MLP neurons of a small language model. Each row is named by its layer, matrix (down: output weights) and neuron, and shows model dimensions 64-127. Each number is 200 + 20 x the weight over its row's rms, rounded and kept within 0 to 999.
A block is one neuron, or neurons of one layer that tend to fire together. Before each block is what it responds to, as a language model described it from the Wikipedia text at the highest values.

Description: Main verb in predicates. Main verbs (or their final word piece) right after to, was, would, or a subject, such as to use, was acquired, captures.
L5.down59,218,189,167,184,172,176,212,188,228,226,177,234,218,207,210,220,228,194,213,207,170,155,193,193,204,228,201,212,207,219,196,224,189,174,198,200,196,167,190,181,185,217,218,216,197,190,179,216,175,185,191,223,194,193,220,225,202,202,190,252,191,224,235,232
L5.down76,164,238,215,193,202,186,224,214,201,182,194,206,189,204,235,200,215,223,198,182,200,219,195,143,247,199,207,210,190,191,212,213,171,183,189,181,187,198,188,198,202,234,184,217,198,206,185,148,178,201,206,164,187,210,216,226,230,224,187,204,160,232,193,213
L5.down78,195,252,173,196,176,218,153,223,189,195,183,233,183,213,205,169,218,202,219,179,223,219,200,166,224,203,216,188,205,202,190,186,179,212,206,178,198,205,217,198,184,213,173,190,221,191,179,144,221,172,180,219,209,148,199,206,220,171,221,190,231,184,185,211
L5.down95,189,210,217,222,227,215,160,178,192,191,200,223,227,185,180,196,172,176,221,192,205,234,201,200,183,212,214,218,200,206,216,203,198,169,193,200,180,220,180,215,191,214,172,228,223,210,208,127,184,204,165,220,202,183,209,188,215,199,167,197,206,232,216,176
L5.down104,206,210,206,208,265,193,213,238,196,207,183,198,216,197,189,189,206,154,219,222,235,204,191,204,214,199,196,206,206,187,224,174,208,166,206,187,204,219,194,177,185,224,195,172,200,192,233,181,217,207,197,165,176,158,228,197,209,208,191,161,225,212,200,190
L5.down153,178,214,220,193,234,239,187,258,224,175,215,185,211,196,221,216,204,213,211,200,220,179,198,196,211,178,205,197,177,217,202,174,197,196,187,170,207,212,241,208,196,196,203,198,203,204,230,151,219,226,198,191,200,189,184,227,210,196,215,176,215,210,195,196
L5.down159,204,202,206,191,191,215,192,226,218,212,188,220,208,183,203,182,169,179,199,197,176,165,195,213,190,203,236,209,219,201,200,209,215,244,197,240,211,241,189,174,221,211,198,195,176,209,225,156,183,214,171,172,203,202,211,237,231,178,170,201,153,205,215,230
L5.down166,212,196,188,202,201,201,194,201,211,178,234,218,189,209,189,194,200,162,179,224,186,217,161,205,211,192,192,159,177,225,205,195,161,196,182,195,192,214,233,240,201,198,207,248,216,168,199,211,172,218,235,205,216,196,174,199,230,172,200,203,227,203,212,188
L5.down175,210,214,214,167,228,180,235,219,242,179,227,216,217,213,181,206,215,168,228,202,203,166,196,203,190,216,219,195,205,192,215,188,191,177,228,200,210,224,186,200,199,219,198,216,216,214,216,197,182,188,191,206,228,178,195,206,186,206,213,220,229,198,190,202
L5.down212,193,180,210,189,155,197,162,203,196,213,230,189,215,203,161,198,151,206,188,237,197,203,212,203,164,196,227,209,179,191,192,189,216,217,208,229,192,201,192,182,185,194,211,198,181,214,179,154,168,188,185,191,199,192,186,207,232,201,195,155,198,189,189,213
L5.down231,226,249,198,183,180,213,188,222,212,211,189,165,159,191,205,188,192,199,174,173,204,221,197,189,189,174,193,221,197,229,196,202,187,210,215,214,208,175,220,177,176,182,230,207,171,246,178,205,198,208,209,212,186,213,196,189,199,179,207,207,242,215,210,201
L5.down253,173,180,195,205,166,198,171,202,174,204,199,222,221,166,199,190,204,182,186,202,205,203,219,156,213,178,210,170,211,177,213,218,182,192,236,170,214,188,196,163,211,222,238,194,217,212,207,170,210,179,191,225,157,185,202,227,225,198,188,193,221,220,195,203
L5.down266,170,198,189,172,192,197,153,194,203,208,214,178,194,206,204,219,227,178,212,213,227,173,207,217,211,164,172,208,217,228,180,202,203,173,178,199,218,258,197,224,204,194,212,169,204,221,226,210,200,204,217,196,199,200,203,214,190,198,215,205,200,159,215,204
L5.down272,177,224,210,195,212,229,211,192,224,200,206,212,187,215,184,204,188,198,198,192,215,212,190,222,201,208,214,211,191,210,215,199,218,160,225,223,236,189,172,189,180,200,195,264,202,205,176,142,201,207,171,196,173,205,182,214,203,178,202,206,221,192,194,202
L5.down284,205,216,169,203,140,196,247,185,233,214,202,212,178,163,208,189,199,225,205,190,188,162,221,180,211,201,189,182,190,198,191,212,188,168,240,214,191,213,193,206,198,218,194,228,231,217,192,180,189,209,241,177,174,204,210,221,231,223,185,208,195,165,205,232
L5.down302,210,253,198,241,236,203,204,166,209,161,217,223,202,185,222,215,193,173,213,175,192,208,187,190,189,198,177,217,232,203,186,197,213,208,207,195,189,242,191,178,179,237,196,214,219,187,195,144,191,211,175,181,174,198,218,214,207,202,206,205,206,236,192,212

Description: Table header cell separators. Pipe separators closing header cells in Wikipedia tables, like Peak position |, No. |, Race |, plus weaker hits in census-style statistics prose.
L6.down216,194,158,197,185,184,201,185,185,191,214,220,171,172,180,221,200,222,216,219,193,181,225,184,173,211,191,198,216,185,222,187,190,173,221,213,196,216,225,208,211,172,233,234,191,231,171,228,216,202,199,201,198,226,172,178,199,186,220,164,228,194,164,196,187

Description: Verb stems after "to". Verb tokens or opening verb pieces right after infinitive "to" or a modal, such as convey, embarr(ass), gener(ate), miss, enter.
L4.down91,216,194,199,215,234,191,175,194,179,206,217,182,214,195,194,218,175,196,235,201,195,217,190,196,215,219,201,203,171,161,194,192,184,176,218,181,191,217,216,186,187,184,214,199,207,193,189,195,170,199,204,181,217,210,190,142,233,194,234,185,231,200,193,192
L4.down167,195,188,193,245,198,220,206,161,175,173,204,191,176,215,171,212,169,209,192,204,201,255,168,201,184,214,239,225,199,205,211,193,179,170,215,192,195,206,207,193,196,215,208,203,217,172,223,155,216,178,143,212,221,184,183,190,213,168,212,210,197,236,191,194
L4.down258,185,220,191,211,241,212,205,209,189,233,169,212,196,202,184,219,203,200,197,201,153,234,197,197,201,223,219,193,223,190,200,221,180,186,212,192,183,173,200,185,184,181,245,219,225,189,188,192,213,181,192,220,218,207,174,156,230,193,231,190,211,220,215,219
L4.down308,199,204,213,208,230,180,202,237,166,194,167,176,167,202,170,187,204,193,169,216,217,203,169,212,220,189,190,198,185,177,216,170,229,199,191,234,202,170,225,235,205,150,223,193,179,184,234,225,225,205,220,180,213,198,209,161,214,194,236,207,221,190,161,202

Description: Last table cell. The final cell in a pipe-delimited Wikipedia table row and its end, such as curling totals, tennis scores like 6–3, and trailing line breaks.
L6.down75,223,165,171,233,229,169,217,195,198,160,194,207,227,208,191,214,192,193,198,219,209,189,225,203,195,180,242,165,179,202,186,196,188,215,189,188,203,214,201,221,209,187,165,208,171,191,219,184,170,157,185,173,191,164,214,200,219,231,175,224,199,218,195,162

Description: Hyphens and heading delimiters. Hyphens joining compound words (non-defense, African-American, mid-November, follow-up), plus the closing = / == / === marks ending wiki section headings.
L5.down44,185,190,187,206,201,148,244,172,177,200,167,180,197,186,187,191,212,213,204,192,242,188,243,166,203,185,210,216,198,218,199,178,210,202,231,184,191,195,188,203,229,202,207,199,179,189,220,175,201,213,258,142,200,184,216,205,173,232,149,190,194,210,209,171
L5.down63,187,213,214,189,180,184,174,168,214,203,158,157,180,201,187,217,201,170,223,174,240,129,179,181,220,196,208,215,195,223,243,225,208,203,200,192,237,211,205,226,217,217,250,203,191,170,184,244,197,199,187,157,185,184,194,211,200,195,210,212,182,171,195,228
L5.down100,173,205,215,212,194,188,217,196,187,156,221,220,224,189,203,204,225,176,221,183,194,188,201,185,195,198,197,197,232,241,208,177,193,195,234,174,204,188,218,195,203,180,179,228,169,185,220,268,207,193,192,204,189,211,210,182,172,216,184,196,220,208,200,213
L5.down134,186,163,209,207,179,208,168,203,188,212,212,232,213,183,182,193,231,206,218,202,191,192,195,205,196,221,209,148,226,208,187,173,219,159,188,190,184,204,210,203,210,183,174,176,210,219,203,214,239,251,183,196,182,188,195,151,211,216,199,201,239,193,206,191
L5.down135,197,201,228,188,230,193,209,205,239,197,192,176,193,195,194,164,212,174,163,190,203,239,252,189,210,169,190,194,180,194,216,200,164,180,198,194,223,216,190,223,212,213,204,182,198,199,179,210,194,149,216,175,169,211,188,198,200,204,228,216,219,216,198,202
L5.down157,192,214,209,186,194,230,173,210,227,218,191,201,215,220,176,188,215,211,211,208,215,177,223,158,185,172,233,199,195,226,178,179,206,190,188,194,211,211,157,159,210,217,220,197,224,231,216,217,195,187,205,194,202,213,181,186,214,234,185,186,194,186,214,191
L5.down200,199,172,230,191,249,146,217,202,204,193,170,207,180,246,148,196,189,204,158,207,182,222,238,170,229,191,192,192,194,175,164,185,177,191,215,164,199,210,208,185,191,231,193,212,225,237,208,209,169,226,220,178,169,195,191,179,220,204,187,210,217,184,199,194
L5.down208,194,200,195,206,225,186,241,193,189,215,171,188,195,190,175,214,180,225,201,222,164,167,210,154,221,169,223,243,219,190,194,187,174,192,211,195,201,210,157,225,205,226,229,206,201,214,189,198,213,198,210,183,222,194,172,183,222,212,228,188,183,194,219,192
L5.down211,211,202,222,191,216,196,201,190,194,201,171,186,221,208,238,182,184,203,212,220,177,225,223,237,222,180,206,215,165,168,206,222,201,203,198,190,176,198,189,214,173,238,177,200,192,171,149,169,153,215,194,193,187,198,194,208,191,174,211,191,175,200,217,200
L5.down221,176,222,221,226,175,207,206,170,187,215,190,186,187,176,168,192,192,202,213,220,168,201,196,194,208,184,242,205,214,165,217,225,180,165,194,176,217,225,176,182,217,236,220,180,222,167,192,199,177,211,212,169,202,216,221,214,211,200,233,221,172,225,247,214
L5.down255,180,201,218,174,195,210,180,195,202,185,208,212,212,244,197,189,202,193,237,176,180,178,185,173,207,196,214,201,201,217,203,178,201,184,204,215,183,215,194,187,182,220,190,219,161,207,222,192,228,216,195,217,196,186,172,212,204,187,190,194,226,219,181,182
L5.down264,210,208,209,190,138,205,173,195,188,168,184,216,234,224,165,226,180,239,197,208,198,223,197,178,178,204,199,177,202,218,208,230,165,218,230,208,207,210,211,228,159,181,211,210,193,189,228,239,193,213,172,179,209,194,195,225,192,226,188,196,161,203,192,181
L5.down285,212,183,175,189,202,164,202,207,222,206,199,187,180,182,139,206,191,217,193,172,153,203,193,200,189,192,218,211,179,212,204,159,214,162,195,221,202,219,191,197,202,205,215,178,207,222,214,266,196,222,183,207,225,177,194,173,166,202,181,258,175,199,188,174
L5.down296,210,179,191,209,217,208,163,217,217,174,185,227,179,192,190,173,197,180,197,188,190,213,152,186,215,209,179,220,205,222,203,213,217,223,220,242,199,208,192,213,207,195,192,203,161,200,186,150,200,210,171,196,232,171,185,201,196,194,194,191,155,202,161,184
L5.down309,186,204,185,201,171,150,231,215,180,186,214,225,200,190,216,179,197,211,181,190,184,195,239,202,194,197,180,181,209,206,219,231,196,165,243,191,208,184,179,235,194,222,197,200,184,197,189,211,183,207,193,205,179,237,179,206,214,192,200,224,188,182,217,176
L5.down310,180,224,187,172,189,187,172,215,189,191,194,222,179,205,213,224,214,195,200,216,191,206,188,155,214,174,224,211,210,191,201,181,237,192,178,193,204,210,190,211,184,268,187,178,222,218,199,236,207,200,223,184,217,196,177,195,203,181,177,170,217,182,196,201

Description: Main verb onset. First token of a main verb (often a word piece) right after to, a modal, or a subject, e.g. to align, would explain, to facilit(ate).
L6.down27,211,187,205,174,225,208,166,224,215,204,203,183,201,240,216,165,205,193,193,190,212,145,177,213,145,215,201,208,181,218,228,182,230,227,200,213,241,223,222,211,220,196,207,213,171,227,200,214,217,201,211,214,206,211,178,215,191,204,186,185,217,214,159,189

Description: Mid-compound hyphens. Hyphens joining compound words and double names, as in call-out, then-current, one-year, Boyd-Carpenter; also some opening quotes, dashes, line breaks.
L6.down1,202,213,190,182,223,194,215,184,201,157,181,199,177,195,207,172,171,203,187,167,199,211,183,231,203,188,190,193,177,205,231,224,183,164,247,240,196,193,165,213,201,198,201,188,195,216,237,256,206,204,225,191,200,217,183,184,188,182,205,209,172,193,220,213

Description: Row/field terminators. Pipes ending rows of numeric tables, closing == of section headings, and punctuation after numbers such as decimal points in census stats.
L5.down50,207,202,190,228,218,194,214,164,174,216,209,202,197,215,219,199,193,208,178,183,162,210,211,196,195,209,212,202,221,158,154,202,227,194,218,190,215,189,201,224,199,213,184,171,191,202,210,180,187,218,193,230,229,200,229,170,189,237,179,202,184,181,178,219
L5.down61,209,220,166,216,180,211,194,195,226,188,206,214,225,206,192,213,208,186,215,199,174,243,205,177,209,189,222,208,215,228,161,230,161,183,188,171,190,183,190,205,142,219,208,186,179,206,158,210,198,203,200,157,213,212,175,231,203,210,178,167,217,204,224,180
L5.down75,208,186,183,184,146,231,216,204,209,206,193,184,173,223,205,178,197,197,174,215,212,208,173,200,197,198,221,221,184,232,213,172,182,230,176,177,159,203,206,187,205,227,178,196,180,221,227,186,224,212,212,194,214,184,179,223,210,185,230,196,203,169,205,173
L5.down86,192,207,187,216,175,200,208,174,204,167,214,201,217,200,178,239,171,214,216,181,156,178,183,170,210,210,199,251,177,163,222,178,190,252,213,200,212,202,183,207,196,211,159,211,224,175,173,205,192,191,220,221,228,210,178,219,191,178,198,174,205,212,198,210
L5.down121,216,221,205,233,213,183,204,215,208,148,169,204,238,248,182,191,209,181,198,218,209,217,212,185,209,201,186,204,219,180,194,220,210,203,202,215,180,178,191,153,192,224,218,256,237,198,167,233,219,211,202,211,194,204,193,198,237,201,247,186,206,207,178,175
L5.down160,190,226,183,212,218,174,211,212,185,205,193,222,230,156,211,202,197,185,218,235,165,251,196,202,180,206,216,206,175,209,174,185,192,181,177,188,227,226,193,203,184,204,214,200,204,200,210,240,208,217,197,186,215,197,222,214,198,240,183,209,219,200,224,249
L5.down201,230,198,215,244,215,187,194,197,188,197,189,181,186,226,170,203,218,194,178,248,199,217,228,173,170,202,234,205,201,191,228,178,174,203,188,172,208,214,167,210,188,190,232,196,214,211,206,279,190,193,203,171,189,202,181,192,189,193,196,211,203,184,188,224
L5.down209,194,193,192,236,196,201,239,200,184,194,182,185,203,180,201,184,149,207,188,239,165,235,205,198,168,204,193,254,183,160,185,173,194,202,195,204,206,226,188,233,205,225,226,208,185,173,197,200,201,188,213,190,236,206,193,189,222,241,204,211,191,191,198,197
L5.down234,215,177,205,200,246,214,164,211,191,133,199,226,202,211,201,194,210,193,174,225,218,242,218,226,168,210,191,194,219,211,214,192,192,211,205,212,182,195,221,173,181,235,223,207,179,179,215,233,190,216,190,235,172,227,172,208,206,206,229,180,212,245,183,200
L5.down235,186,192,217,221,215,184,235,190,144,202,183,222,189,266,193,191,193,170,181,188,208,206,201,191,194,196,203,236,200,194,185,231,222,195,221,227,226,187,209,183,171,207,184,227,194,191,198,197,187,200,195,170,211,176,244,217,187,222,211,204,227,204,181,216
L5.down245,196,195,223,208,178,200,177,200,221,191,193,185,220,187,205,222,214,172,231,220,203,217,206,185,203,184,223,211,199,191,198,226,202,171,212,213,165,206,198,195,248,192,204,187,245,192,225,216,206,217,216,185,218,198,199,162,211,222,193,209,191,174,184,205
L5.down263,225,213,216,244,196,200,184,199,207,204,209,191,213,205,183,195,174,178,193,191,170,219,209,187,234,204,260,221,204,161,196,202,207,223,213,186,189,201,186,155,174,232,232,191,227,194,189,218,197,206,202,181,214,196,193,224,208,195,186,220,192,225,183,231
L5.down294,259,231,180,272,195,190,183,172,184,203,207,218,167,199,218,201,172,197,229,220,184,216,220,181,202,201,207,209,212,163,171,198,204,189,213,193,187,189,184,227,190,181,190,215,196,182,208,188,219,215,201,185,210,198,231,188,196,161,226,189,212,180,199,185
L5.down303,206,181,177,198,247,184,223,214,209,226,164,200,183,196,164,216,195,228,214,187,172,198,193,220,183,177,195,181,198,203,195,209,190,183,196,191,187,200,181,200,191,208,214,193,217,174,263,204,228,213,221,172,209,207,236,215,178,207,218,191,232,203,203,205
L5.down306,224,197,185,228,185,192,233,197,162,213,208,218,200,226,190,219,217,180,216,203,171,241,238,207,204,235,216,192,216,203,171,224,207,193,205,184,175,187,152,185,172,183,206,210,199,228,233,202,191,193,205,178,220,172,182,206,204,229,197,245,212,211,164,174
L5.down318,162,180,184,174,205,229,212,223,241,229,189,186,235,193,195,216,210,175,201,190,214,196,193,158,204,205,215,192,200,200,197,197,225,188,217,199,189,160,226,206,177,179,198,178,223,257,228,220,200,221,183,178,205,198,181,191,214,206,188,213,210,193,205,196

Description: Decimal points and closing quotes. Decimal points inside numbers in census-style statistics (100.9, 66.83%, 5.7%), plus closing quotation marks after short quoted phrases, and dots in initials, U.S. and www.
L4.down184,203,231,180,204,215,187,209,212,177,171,196,166,198,177,189,227,188,185,169,182,211,197,164,182,224,205,194,208,247,199,183,192,180,207,213,243,182,205,213,210,185,269,191,197,173,169,203,215,234,178,196,211,188,209,200,193,216,172,228,230,213,185,182,200
L4.down232,209,184,225,193,222,218,216,184,143,195,197,168,177,194,192,207,225,183,205,171,209,182,183,201,179,193,183,216,182,209,194,200,223,210,189,182,196,217,207,181,209,215,221,214,199,189,213,225,181,217,197,215,185,222,195,173,207,172,172,216,208,225,197,246
L4.down266,227,210,210,194,188,252,214,210,201,182,185,210,190,210,182,157,213,164,202,232,215,209,222,217,208,194,192,207,204,217,189,219,180,205,186,204,253,196,207,192,222,209,179,218,208,184,196,222,200,200,215,202,182,213,223,205,211,178,199,221,222,197,213,237
L4.down300,218,187,201,209,214,208,179,255,213,206,212,207,213,156,199,207,232,196,194,209,235,192,197,220,139,212,196,182,160,212,192,204,202,202,192,166,218,193,210,198,222,181,215,207,193,222,190,194,230,188,158,179,183,215,202,208,183,190,206,186,213,213,141,202

Description: Delimiters after numeric values. Column separators and closing brackets right after a number or parenthetical in tables and infoboxes, such as | after turnout counts, ) closing dates, / in career stats.
L4.down92,215,166,204,269,225,185,196,231,201,168,163,185,149,215,197,219,204,197,230,191,221,225,187,215,219,226,193,221,211,185,208,218,219,161,210,188,223,199,191,208,215,164,191,196,215,207,163,201,205,212,193,220,215,218,212,192,213,175,190,197,179,211,176,195
L4.down110,183,203,181,216,233,177,222,189,164,196,168,164,196,215,147,192,177,209,197,204,175,211,207,194,224,175,199,216,175,192,171,165,191,190,186,188,198,199,196,190,192,223,186,180,203,213,205,154,212,202,213,194,176,205,206,212,177,234,191,211,196,201,204,220
L4.down152,154,192,228,217,226,189,197,180,228,202,198,177,216,202,201,212,214,212,214,215,200,241,199,192,223,207,204,226,190,213,201,172,198,192,188,204,202,229,179,234,187,212,222,204,200,226,179,223,193,201,241,171,190,202,186,225,225,228,207,218,160,181,182,199
L4.down220,189,191,213,240,203,187,193,209,221,158,189,193,191,214,197,194,233,177,202,198,198,194,199,191,203,174,206,178,202,197,208,200,218,179,193,152,188,257,200,182,219,174,210,191,181,207,188,178,165,186,230,190,217,223,190,195,188,240,213,216,185,185,173,216

Description: Date-span connectors and heading closers. Dashes or slashes inside date ranges and after "mid" (mid-2000s, 1930–1959, 2022–2023), plus closing == marks of Wikipedia section headings.
L4.down19,187,212,194,232,199,220,200,192,181,187,198,208,216,180,175,184,203,169,195,239,172,246,248,204,214,213,175,205,192,180,182,196,192,202,183,197,173,214,191,205,169,175,194,162,201,245,175,207,184,210,187,208,198,186,221,222,201,192,203,216,186,189,214,226
L4.down71,207,207,209,216,203,183,184,209,171,223,177,175,226,185,229,197,219,204,201,184,184,244,184,195,236,206,200,211,197,214,227,201,216,198,209,208,198,194,238,187,215,191,229,187,196,194,220,242,199,194,143,166,204,195,195,167,207,226,213,205,193,180,179,217
L4.down139,203,213,158,201,229,212,187,196,194,191,226,194,215,207,194,150,168,178,181,197,236,214,184,208,244,184,176,196,194,172,197,190,168,205,228,203,203,188,184,202,190,161,208,173,227,196,183,191,174,220,197,197,204,191,213,209,234,204,210,198,195,183,204,181
L4.down140,209,180,203,196,117,224,210,208,222,203,210,204,198,208,197,195,196,188,205,200,245,208,186,214,203,207,214,185,206,223,191,173,252,189,214,231,195,175,192,192,198,198,197,220,208,195,222,113,212,155,223,250,190,206,211,187,221,176,199,193,230,181,211,206